config.yaml
n_layer: 15
d_model: 384
rope_base: 7270.0
tie_embeddings: true
init: "normal"
optimizer: "muon"
lr: 0.0143
lr_head: 0.00388
decay_shape: "sqrt"
z_loss: 0.0001
steps: 6503
dataset: "wikipedia_en"
MLP neurons of a small language model. Each row is named by its layer, matrix (up: input weights) and neuron, and shows model dimensions 160-223. Each number is 200 + 30 x the weight over its row's rms, rounded and kept within 0 to 999.
A block is one neuron, or neurons of one layer that tend to fire together. Before each block is what it responds to, as a language model described it from the Wikipedia text at the highest values.

Responds to: Before year or number
L5.up239,220,199,183,218,202,197,189,199,124,197,185,173,225,255,213,177,186,191,165,192,125,189,202,178,180,206,164,210,142,233,265,198,190,199,241,218,200,216,152,261,159,211,261,173,167,240,235,231,205,237,235,197,203,184,163,196,261,215,223,225,219,163,173,227
L5.up737,174,196,196,166,195,161,252,199,161,204,182,156,173,177,214,224,190,159,141,215,118,177,152,179,175,262,171,207,210,240,243,206,177,155,200,217,218,276,207,229,214,214,204,197,248,189,185,207,250,178,213,207,199,192,216,219,205,231,163,161,147,150,162,232

Responds to: Section and paragraph breaks
L7.up510,235,141,248,179,192,213,133,215,226,176,199,172,213,195,178,175,216,180,170,201,240,172,232,210,180,229,183,191,205,205,196,183,199,164,180,213,189,192,189,210,180,231,181,211,191,188,193,135,199,219,222,233,197,241,189,240,263,200,189,238,218,171,224,165
L7.up1208,240,175,203,247,152,227,203,238,202,214,200,212,173,202,185,212,248,198,235,243,242,178,191,161,210,186,221,205,247,222,179,229,223,188,183,211,213,206,202,203,189,240,175,211,236,175,180,206,217,195,196,226,245,222,211,150,210,161,192,227,162,207,197,203
L7.up1636,218,189,204,202,273,215,190,148,195,207,198,163,231,145,210,218,157,171,218,188,177,200,214,225,177,228,242,241,232,180,172,209,171,189,211,241,136,189,211,182,208,209,227,214,210,138,182,180,167,155,244,240,201,203,172,164,201,198,194,206,210,172,140,200
L7.up2497,249,158,244,199,241,217,198,236,201,197,216,146,258,178,212,223,251,157,171,180,176,201,231,214,172,238,182,165,175,158,175,216,199,164,234,204,206,215,179,214,183,194,215,229,177,183,148,161,169,198,251,192,187,203,168,170,222,212,181,210,230,228,177,136

Responds to: Date-introducing prepositions
L7.up579,182,202,224,173,207,189,203,259,187,243,216,250,248,198,172,234,180,187,165,201,209,205,248,169,210,201,172,193,199,188,160,219,182,167,179,220,139,227,196,209,180,211,139,155,188,244,234,184,225,213,216,209,158,196,190,241,191,218,200,213,209,201,170,221
L7.up2354,198,216,236,240,224,203,158,196,249,161,159,183,249,196,213,192,170,190,212,199,252,209,217,142,177,208,236,263,155,194,199,207,206,178,211,219,144,255,249,210,219,148,209,219,204,195,191,152,234,233,219,260,190,172,201,217,202,192,211,180,214,193,185,193
L7.up2366,220,179,240,174,223,207,232,178,220,221,149,162,168,266,194,206,204,194,218,168,204,202,241,181,234,207,231,197,186,141,232,203,202,233,208,179,143,224,217,134,199,229,176,175,180,230,185,204,234,221,226,232,152,144,206,200,263,164,172,175,193,155,184,209
L7.up2848,207,166,191,170,211,197,196,227,220,238,166,199,265,182,209,208,174,164,231,160,141,180,230,147,168,190,243,192,243,152,171,147,217,196,171,187,153,183,206,173,195,190,172,177,199,201,183,182,229,217,226,266,163,133,204,237,215,142,200,181,196,195,220,229

Responds to: Abstract noun endings
L7.up266,214,206,172,177,192,167,201,246,206,219,172,187,224,179,216,252,266,235,244,187,189,209,228,187,249,181,132,191,205,174,166,167,252,232,184,206,212,196,227,267,223,207,226,233,243,245,185,168,232,243,192,212,184,185,186,220,194,213,194,176,207,207,183,242
L7.up1014,154,159,137,154,192,173,220,214,195,251,176,247,161,111,221,205,220,111,243,176,224,214,149,187,254,166,162,195,177,204,165,162,191,216,141,182,223,242,209,218,162,220,182,207,256,231,204,180,265,193,169,157,217,153,176,211,167,176,190,206,221,164,205,214
L7.up1277,201,179,172,183,173,186,171,185,256,239,183,221,220,179,196,234,242,210,194,182,211,265,203,212,188,181,143,194,211,161,195,202,249,230,175,237,209,230,190,233,214,203,199,239,221,274,192,168,215,158,162,147,247,195,157,189,204,225,190,166,175,196,218,189
L7.up1644,192,211,130,110,232,199,221,231,209,227,250,214,150,172,206,212,214,215,241,191,179,190,159,205,198,164,228,236,197,200,186,169,239,268,170,210,164,186,205,205,225,261,180,194,252,238,123,222,176,227,211,184,186,203,149,201,242,200,252,236,174,173,241,190

Responds to: Before an upcoming team name
L10.up475,167,196,206,193,134,181,181,222,243,176,211,184,202,208,199,87,166,192,222,139,178,163,199,184,260,185,208,239,218,169,184,216,232,245,199,104,194,232,177,166,153,229,184,200,184,182,264,189,233,160,221,225,176,180,226,133,207,197,188,196,227,237,224,205
L10.up1429,202,155,169,211,161,193,205,212,212,184,244,270,165,167,222,141,249,245,191,133,198,213,162,182,213,186,221,209,227,176,177,214,214,215,165,161,193,250,187,194,215,172,234,203,231,183,208,191,223,236,136,243,227,231,244,128,150,180,206,136,203,177,234,203
L10.up1529,195,174,199,196,243,183,191,207,152,149,230,156,207,203,211,242,211,189,213,208,189,168,255,207,224,215,205,176,160,229,183,166,193,206,237,216,190,216,211,238,221,202,228,215,203,180,237,167,242,198,237,191,188,185,239,169,241,180,215,152,241,191,149,198
L10.up1611,225,135,250,173,154,171,187,221,158,230,218,203,170,196,180,176,194,167,195,181,220,191,162,215,174,196,207,225,194,242,179,199,192,192,257,195,168,162,179,201,188,227,192,205,201,182,234,182,140,172,190,201,199,133,215,176,187,213,172,184,199,199,112,203
L10.up1770,182,190,171,227,224,154,196,225,230,167,172,264,228,169,186,159,193,238,204,207,190,158,195,222,221,161,238,210,198,226,187,184,232,178,216,212,206,183,178,235,211,132,250,220,187,202,216,194,220,156,202,208,203,227,187,183,225,137,196,199,201,228,174,186
L10.up1784,211,178,202,189,170,180,180,178,174,131,247,222,152,220,261,247,158,204,196,234,156,181,193,215,201,206,202,199,211,212,221,164,190,199,201,210,200,231,164,265,214,191,207,146,148,200,135,194,195,191,246,160,174,203,144,187,228,195,189,131,174,204,129,177
L10.up2523,177,186,189,196,240,224,166,243,183,210,206,208,172,208,189,231,201,186,198,221,181,186,193,267,238,202,179,228,246,209,123,191,167,201,247,156,148,199,223,227,237,214,210,193,191,161,175,177,206,198,182,172,204,197,212,184,148,159,211,180,190,170,115,199
L10.up2888,211,213,198,170,192,181,185,201,167,173,213,150,234,248,197,180,162,216,201,225,199,181,281,164,185,176,205,236,192,214,138,166,181,191,230,216,230,181,177,220,225,222,243,224,206,172,217,152,213,168,243,185,179,136,163,126,200,181,223,187,176,221,160,190

Responds to: Before a year
L10.up318,227,173,189,173,162,195,174,199,202,239,156,189,268,210,185,267,233,186,208,219,199,184,175,212,207,157,213,181,204,209,223,230,186,166,179,233,189,202,177,214,199,192,180,225,179,236,222,218,207,154,179,177,203,194,210,225,174,170,159,216,187,218,189,234
L10.up1028,209,190,233,194,219,162,195,206,242,219,227,175,200,208,181,192,168,209,184,195,156,151,157,184,237,160,217,202,217,188,172,232,201,177,202,227,218,160,166,229,204,182,201,242,217,244,214,200,215,186,166,258,150,242,199,226,209,202,138,194,130,227,260,186
L10.up1427,183,181,160,231,198,251,171,190,204,244,184,191,226,236,173,254,168,141,188,144,169,202,145,183,189,202,175,210,201,204,236,182,184,206,179,212,150,256,257,201,241,241,146,217,232,232,221,185,198,198,229,224,210,198,191,255,172,186,190,211,232,247,197,207
L10.up1465,210,149,214,231,149,182,234,245,177,294,225,223,214,224,159,218,212,204,186,201,201,203,146,233,214,226,159,234,196,217,191,172,186,195,124,174,208,220,172,204,188,205,220,200,182,224,223,242,208,182,234,238,188,186,199,235,269,206,232,216,194,205,250,218
L10.up1838,228,174,151,159,176,177,195,175,186,170,186,166,255,202,202,241,175,221,212,237,192,203,176,214,214,191,204,167,249,162,249,217,205,162,222,199,155,243,205,185,208,248,206,212,205,179,230,224,179,243,189,158,190,233,200,188,224,169,150,196,171,153,191,197
L10.up1953,198,173,210,203,225,223,220,212,200,197,215,219,201,195,191,234,165,232,211,198,189,213,185,278,179,164,205,181,223,217,209,217,176,191,143,171,204,266,229,227,229,193,164,251,202,215,263,196,215,178,215,212,213,187,164,184,218,247,194,178,170,195,259,137
L10.up2252,198,206,165,266,213,205,213,209,143,185,184,166,181,216,197,180,211,199,198,180,188,240,170,195,156,252,237,194,229,206,214,184,228,129,184,205,162,183,188,195,191,220,198,190,256,234,173,175,237,168,220,239,148,147,151,217,225,187,247,196,171,198,260,171
L10.up2539,188,163,240,212,139,237,162,230,167,249,213,162,176,191,186,284,192,192,198,266,194,184,203,161,184,262,179,212,229,227,254,187,165,214,213,234,159,196,211,191,181,193,168,215,196,204,231,190,233,187,217,254,196,161,239,262,197,207,210,186,172,163,168,201

Responds to: Abstract noun endings
L5.up1111,214,144,160,162,230,196,207,192,220,199,165,221,195,96,134,204,253,211,208,248,179,273,215,183,245,195,180,231,206,151,266,209,244,215,168,151,203,176,217,256,200,202,253,190,244,220,222,168,224,169,187,218,237,235,190,204,205,212,215,255,231,229,233,208
L5.up2931,174,156,149,177,259,242,264,222,237,183,177,229,186,163,223,204,188,188,190,217,181,202,196,188,169,189,246,225,190,224,184,209,220,184,141,157,229,213,184,181,239,179,181,158,261,230,166,161,237,183,179,199,250,233,196,189,214,215,191,206,158,165,174,235

Responds to: Sports leagues and name fragments
L5.up280,215,197,144,236,189,206,222,241,231,244,127,206,195,165,191,196,176,173,240,160,209,234,196,135,241,178,173,200,217,161,190,199,228,235,213,203,237,213,210,205,162,227,188,233,235,206,244,142,218,225,184,162,148,171,145,169,212,162,193,235,192,240,204,228
L5.up2752,225,167,169,197,251,160,200,198,219,180,168,173,204,177,201,185,231,214,218,220,226,205,193,200,225,180,244,175,189,241,202,197,232,193,145,214,162,244,206,215,172,187,206,217,210,221,254,226,234,197,243,253,205,204,201,213,215,140,197,214,161,212,232,217